{
  "num_hidden_layers": 14,
  "num_key_value_heads": 1,
  "hidden_act": "gelu",
  "positions": "rope",
  "rope_fraction": 1.0,
  "bias": "none",
  "init_std_qkv": 0.0205,
  "optimizer": "muon_variant",
  "learning_rate": 0.00335,
  "lr_mult_o": 1.5,
  "beta1": 0.95,
  "schedule": "wsd",
  "decay_fraction": 0.303,
  "max_seq_len": 768,
  "doc_mask": true
}
MLP neurons of a small language model. Each row is named by its layer, matrix (up: input weights; down: output weights) and neuron, and shows model dimensions 0-255. Each number is 128 + 32 x the weight over its row's rms, rounded and kept within 0 to 255. Numbers have three digits each.
After each neuron's rows, "fires before" lists the tokens most often just after its 100 highest values on Wikipedia text that the model never trained on.

L6.up304:156095106146083136109162162121104142082100133140170108105153092159104111156100128145180131099121164134127145106147149147133194098160145144133175102156100091141133110120154118116137194121150099123130128135073142133172146104125089151153149138109107149180159178101108076115141130106123086175161109109150149121096120203081129095158134154218149123059126087097043125034177175124144098163188070149182176097126100155092149103158061140122083156142123084103147072085071115107138146124132169117067125189108108108152170098127139078125115156135129116145131116104157148112189098203127107131162084144104174162139128120152138086137174171129083084078144107161181144085102137185101165083184077059109147156150128143120149058186138106129181186140108136116145122140138142080126129119124107
L6.down304:129074098152165128077089092136175105104189112122143163089115108098112117111154119093173137142092148128181108069183134104075189122162124107116130097160171097070132104079098085113165208111042170147100099134191094156104188149127159128138140171114153049137110161101112090128138093102097152138185130132142166181127138160097198161114146171172150173102178093092074107109172071150134123102139168101147092165203124118123104185123132166198094130148183102104091132081150138095129146134140133143156098123121110086141109068115155122147163100142122125132127110089110113072149161136078111121120098192133088175083125146130163070124184124090109136104138149155130162101124074162075133163076135148104154116113136126116139124122157165109157182102140177128134110088105172075128140123180091
fires before: " |", "al", "ing", " medal", "ic", "s"

L8.up893:114170185128163048083167138157121103106142142198130101119143112117122098141123128082102179166113099169059120135094125090134116123086101122096084121150129119116083087121145137080181094149126093160133108159107096129125164159097107109138085123157080105161106179083103143134063118131156187155134096107158145161120126155106057103101095109194101164076129126100183140074156164131118205135113183153141169096142135102171138115140100169131099089153117110052175156128146133118156162097142167198130113098093120163133093141131161109090141144125143122083135199125154106148078202116132125102129113093104106176165068091146166126198123097177125174192152106128115125156165167092121112151114152113114111108165112128138195087168120105097092109196184136182211106137116075097144144139100124
L8.down893:113125220130103147110122129122165116148107056112162139103103134138140099159185082148127116036113134111166161108133147155119116157086156089122122165154127092042117168150097130159129095110157140144087133145134126126124067074145169089129092080176150133132135156122129099072077069146151071118180095146179098164101170174173111124178164151187134144102091094091096113115128116186145087054098108104090133112137124161138110140124148155134156130133160190132115117087078133165075091122144105136159061135118135091187163151102108162178147162213171122110092152144129086057089176096133099193122127144106142126086112090148129169178153133156081171148119165180165125117064130109144105151131117162103118170099107110096173136156102170139104130141129167171168126142117116110128142057073111
fires before: " |", ";", " |\n"

L11.up245:102099140167153100083093168180150093108111090124091116092125124067121167090170132101158118105139111136126168178101134087150126154171198190150140080148087095129068116129151126132136199118106099079149137109208112147139130131137096065170043126080099144154131140157173087141102116123124089150139107175187086141150135158174140157118171121094128114162133093129124123108064087046147092149160119093152137094119140170133130180070133123119132108099153134156151115091175042104158093114122150151169133189121133162112147119142115126113179183133136112155094164109145170161111116182142156118135161140082121124094159174126210107133155119158111174124146084129160119143108119164117121142108071167173129108075147065159115087184105073146142172189135117068124076158102119144089183125184136
L11.down245:156135067165111149090109142128141117109152122103149143096099149168143155070091143127171142135133136140146129133120126172115103118104187110128091106151091111086110152168160156166073084160127110121123168110183130166144120177109142152107131179154120130127159179131145131058074124151098136109124067096125132157162147160056161139120090136130220094191116095118076132160093122111090124171135140137056198086096195087073124088116167092083084131123118145099134091102178122193144127134106134140158116136146123137069119125128088135139103161133115142136121109124107198117119076115125107124176121094144192136151054105140103105129098085130211112150119127162234077210200126155083119179058176163109112114082138188111098133117145125133149087156133076139110134132138122164125113130155083
fires before: " |", "\"", ")", " ", " |\n", "]"

L4.up816:138164214138182136080089154108123138063181125116117092154144076135121095072151141116145178160133079132147134106065155108111185093107158167126173173124114117153117113146149098203134140102120121126070179142137110122167098107150111193165159157179158149166146147113155158133092142160094053143095157109175166119150153155085103102072124121114130118087079156102122126090128110142128134152076059167176220080135127188106132059082100071124115151206113175125151123108119105166133135153134125156110095119119117142123141122145104097099164062131115111124157117110118085147136130081144152120084172118066155167132125119097141091151147209125161080082126133129067138060103157101093099091179139096171105099079115109150150143105141157128127146158141141083129082147081162119142078171166113
L4.down816:116076101027111153112137184124195176158132126132163138135157099153118159118103155076164166163151082142127176158134117118155079160103116092164036133190126173149170117128210168132120062129139137113129162170151091094096127136129076159163133119093117131174114064151173106118140096106177129098117128070142144049099094100120091116127123108176159146081122107113124150075157129125182138056126109125097092111084117112131101145159102133100172083158103144162118112130099134192120104184147119094136147145131123180109170169149126103176099115182129177120073142109173122088116105142083105122088135081087129091089093138174129176090150127141089101128115107163129143092178157132124144066175170148160115145192147124120110108116141105128215145118077151150122117111069151123105175144143183
fires before: "ic", "y", "s", "ol", "te", "in"

L10.up193:072113177070095123113171133113160145171108106142168119114087118130136151083138078129126128140122159136132203117148142159197089106123141091147170096160118081136174157153148133103121130095167185132135132154142150180133120132080109156146104117107104182099187130221104099104125130116073144104155107162200143110105092167184155123099131131135159157144128103123194105098175149141106134145105109127095146157126088168173145105135112013038171076140165163125108106120121195075117192080106155127175069148121134116141131152114164127132152122088152186102090125169123136145136201171099131145075130136072072132147126136121162063111158127097102121143129085111156142118154116115090120158114113061100147072098116140089173128117104170169164176170189121146059146118148161125130120165150145
L10.down193:112158123153145172095144093127146199103158089137105147134214078199115149137125091122142136126160079142128136124092166116130168105150145172088208101065111134164138110140144107092164133085093087104141119121156129090111094093154106109095077186085181139133097155125168009096180100052133078167128166106103146111125136114168180077101138133109164128109167184162130174118141124100135153190188172122144144176110146058078126052093165108113125150125142168093162106141105156122116134157106165079087133153130129105092138159105112106127199094132177115151103102070137181127107079124138152112083133093158102130126125121081146120167178126144195132127140122109045114090122113101184069156150127148101113117061169129093143173133141126105122105180138130135164145114144119128125153125143127
fires before: " ", " of", "resent", "ent", " (", " |"

L11.up826:120121086190101127059139171133096067109118105111102174102108151170155198139146104111162146148164164119181091113076079170097111202119092121118100085128183082162160110117103148164122156120136086109155135147082091149114142148144104100158096137141113116151087139119079128136140120125100113170110170114153147176106146149123138117112120139117124134128162139121078156084130153133121136150129104145124056067095146097099119041131109068160059162173101063195162120085100209103103141147097134098120188092126145143158152117171107182122135115103142151132110170219076129169121156109158093106081106137126105094094180115112117118122128080164161135136119113106105115152152100064138096107112113171114133167093110122085103074197107104096174192074062148159152140177131144154140175120195104
L11.down826:140143150145098166112133157093082150151119109142116063127151132099159097143117107083204134008153114128172149090138158129149092126148099143114141087098139111147125144119127103167120108140115170132095145173119120157149149143089221102186171179138097129107088145130102110094105141136106093105098126113120156138148104131150125129133122081125178100137141181114075184121203079139133076137101124137122077137106065200096092122090178091119151124167121133220101185090151108159150147186039174092132149138081173148115117144173117115171124173230102129116119169091116096116140106108145099097171154119118167120132095140128086088130146147147173104177214088103062095171159180116149153106124171125120113103110124147100110096113141072094149121167128145106113123139103121130154144061135128
fires before: "ist", "or", "ician", "ical", "ity", "er"

L11.up219:140143156110155135091123175122121102132142098059128160146105093143159119119112121079119157126127115118158096078147091090156130101045138093106104083130217099158093119110076103113100119143069110127157165125148090180100167126212116134139141115127141087202075142088082149082143174184158147205153130102143181113096154113155145145154126112151122110138155149144113090080086159129117178171029138143147128115152117175142112060173137125174124174152141100126079129094116132111160134159165103143141117137118115096103196126149168142110178109101166047142160195131160142153175106177098172072140127100095130127142166135119123105143081135116203128127164150154159097115120109142131085066164126138106102151111114190113170101146121102157159169139100102127078206166102159164107056133128139
L11.down219:162146049110156172088129138159146139144141090125144072155093142122143152143065158066158139144152113132151103073106160187112054103109137126111121100129158171174130110165095091109137141115112147138138116040169163127093107141145109207077077184098141051126085123085130143103104149137105125149143133159092119076140174165144158126129136098153150204156143072187137184099087073136135091113077153155108083141108131113140069098233150103101090149134100091118062083120197086110091121118136125119193109078097101128133176111178164140123191122153171159137150154075146122115124130173177124107134135101130128075124147141124172120148134129109184119157159161133140056115108106174108160068138140119127149075195133179110163140101106132157121138119138145117118121102127138138104082132148171
fires before: "y", "ies", "ic", "ier"

L8.up516:120081116188135119088141146084111126103106092143164126091094103178151100198132140132135135105148170144156157120101159097160114167142078153127125097174126122158141120107139143114136108140101104131117130128137102150090178112078100141131134112153142132123132108136110116128189113130081054123099143092133170087105181191111146114133104135114134132148132099101134193152122177136171173127156098133091080079113111084156104125188081071058103060129121029120065151172146140143160137119074049172096104034122182162100129144145064146076123136079138096149110070133167110142190075119098173102141116140083138163063125105143147113153121164117127082117155103206082140133129133146155151123178150146113110146085141094144117091132119087138123195101069156123121126209131138139211086132119124
L8.down516:128066171105099128061130125105093103183122077125118149081130129161148167088025122161159131156085136128118068108130145108143168169100135077121152108154095108108134076143128172101147141167170134099115131142113115102079156082036193116145084157136127078160151105125116052106144112131157084110090111093115124143155088114157129130174122140085152152167178142121107148130140155114101186077160076137169094099152171118138124110140110118127126084161099067155093191096208115132135173116170133095113152122127129115118204120174121154107122163180122115144088080067152133131132138126095121082146109137178205174125196123163146085164097140090112177120150130135142162093122159148147160124085118128125162140111119088091058162107125111086118129124124197152155160206107180173145104152111155
fires before: "it", "ion", "ive", "is", "its", "ions"

L8.up932:149148122109123194116164103118134120182105110186130175173151124098151110073153126167118161149100148159113160111110123127078150147117138142142136063183172126194138068073130164117147098162075094071088153148146180151096102125126115152156142156081125136156175183133133063118132111077104131135173146078139163124157131121102156165185106109148196172134117108071114126093100110213139108147170122140109155135144081080103159156124158168137086142097102117074082160110112180081143108096124113138111115072124103125121125164093124075149089165110103137107126126119111103162122100164143156100210085109180162093119128131163206154168088060129129108155111158115110097139142088110040104164078174159188149127126105148203095162089132102111177118127145146089048093155094144110105143128142128
L8.down932:146138147138197177106160087110102103088184154041110120197154088148135074123164092091153142107072106133214158114157158158159182186184126167093089113119170134144145082115127155121118157087093098090121175075098165096128199138150098144123084078131092155227121127153154137114153126112155064104157164144113106110121143065128103107128162136157158140164119136128126130072129197142144106058104164129071144146103116126130074097099136107155167166108131119188170127161082131083106152159153126154119129071090071147120149114112149083171093163107141048170150111130143167114112128138150102085150145167092102105190126132097092101099110127138122105127147123091101102117110083190152146175119087118110144175133079100188119144152183116122123145126089138157119125148142053143143142109135120
fires before: " ", " a", " |"

L11.up263:161127103116100140139125182097153157094167147102092166157092152151137116118102131091102119105151125112156164131097139152163172106059144161155173166165085132085143133164125135113119199072173076155139125105194046089136155077162127064132118168210114156131169031148134116097125124135152116104147049178193122142128129152125168188096149111087132151141134115104144127126112169120121151091120079105132104095129107162083112077080114124101157107060056088190103174146172109114110111131157112131103122145116169119066148165098157130110168105105087129076115097133058120117146157163127110161127091145127129125112171147132146133151165136108123157195140052115065104150113188084153067168114124098125137121149130141126121109192176117091119125171118123082131146122046079102147115158134101
L11.down263:174188140147156139091114103115161071083197153139137133107121178153132074082168134096085103117096180124119141128128134112079179094095084152136099145133101112191052083111176204149112156078099157163144176137122120160129108148125139100107106120147129161152131120151120094127143117184152100139152104115173088125102173090069163149095162147090182169124061162121162096158141192132108141082147106075099122114124143179173168119139133101082087101157092116144123173109104123137106148102152162114141119139180062148132155093164144108108110100085118168127136114108136100188134141065088118116199100133108068142082133143109156127066153122099074198156063088093083118087111123107172152154145177140090213107168126137145156081158125139205153133144134144119088160114141157105105078147137114
fires before: "u", "iv", "ul", " of", "ues", "ually"

L10.up100:077137162140131120107121048104137127119137059135108126112123224116119072153101111129170084154139131098111129106092076169126122129068195086198137164163138097093148154112133112085139156088119113141131149148086097124098134147145130150113105158121159154195151169132133084155114171121207113067080168128090104153070120131089085135169121040114145106147085205110098097070131135135153121094113160109195102104152152144130161121100169122123125162129114139157153172151139136066097116080121103103144126160117118150137106114145056120159139103150106105088095161143066133148143131156070141173115173122148123158151176115115205069142192176140119116150152169170140168131167108125082092137164153138135147097099133199141155151159119071139078162145155142118083110140117035165143146097134102
L10.down100:154146157064152105155125183131125126116121097101146121119142168130110139103139155146160068139098115054114150128060110056163106175156076075186166142060115111112117161119108169142153102114135127101148129104118141139141134100124117153156060161112122124156177141118111116134113178140122158065176095133071105103093177110116096136125096160074066086180172085180066117093203162175093143032135159138146097107172096121126174113120187152109089104146142175149156095132112110136132078177144126160133144133152104116100151138104124083134147156149098172075144126198102153103144124170110133151132174099100203130122192146109138078105139172154089197095166044149152109141143147131099134093072117144167134125150125148156127134089062125122081162094115173120154154120118151151093067139119141
fires before: " |", "ed", "en", "ank"

L11.up293:128075092117092102118169083093143060082111107103146161140111129112117102127127135133184180151141133110140141089164138191188152080124122162076090122159148100084153162124091133145126130109139159148117098120173131126144131161105056114088142171201208114132168116144138158105117084089096112130105121098083154099104104125097119133123081149099112169102205101180091122099107164124204132092159138138073163182088152200113133111091138101156145119130161184201110112109120118137180063137136136153099087078127122138126142091119141178089100133136112142096064158160099092057152158162107139127100135155119137157127115076096124052117201123142125174132150171151132145134096083093163113090064116084112175113135145117173130106138076164145118165133111151123132152169084136184176212131082110
L11.down293:085113181136118140136151111120186154129174176160153103125126090113070056113222156158134113215142130108103139069197148138140079181133122090105111120143093139192111105135114074114139132075092155150152105143149092123101219138088107161056162141139119144102104149120113129134123083118155150133139189157153104119143138075071166116155099121126112096119112114098100121064107137127068117123115109159156170127147159092132091090138175169117146183142122137145089126141164155128204101104083118091172096117121172100117108122171102131075114154125207152116094174177148115161078123032132141172109118162179109156090127105100138104131177139160062176108121108148105118112105169165092178129113126134134118164121167056132099175152159126089168109169120124117100133119101120083165123100075128
fires before: " |", "ate", " h", "ative"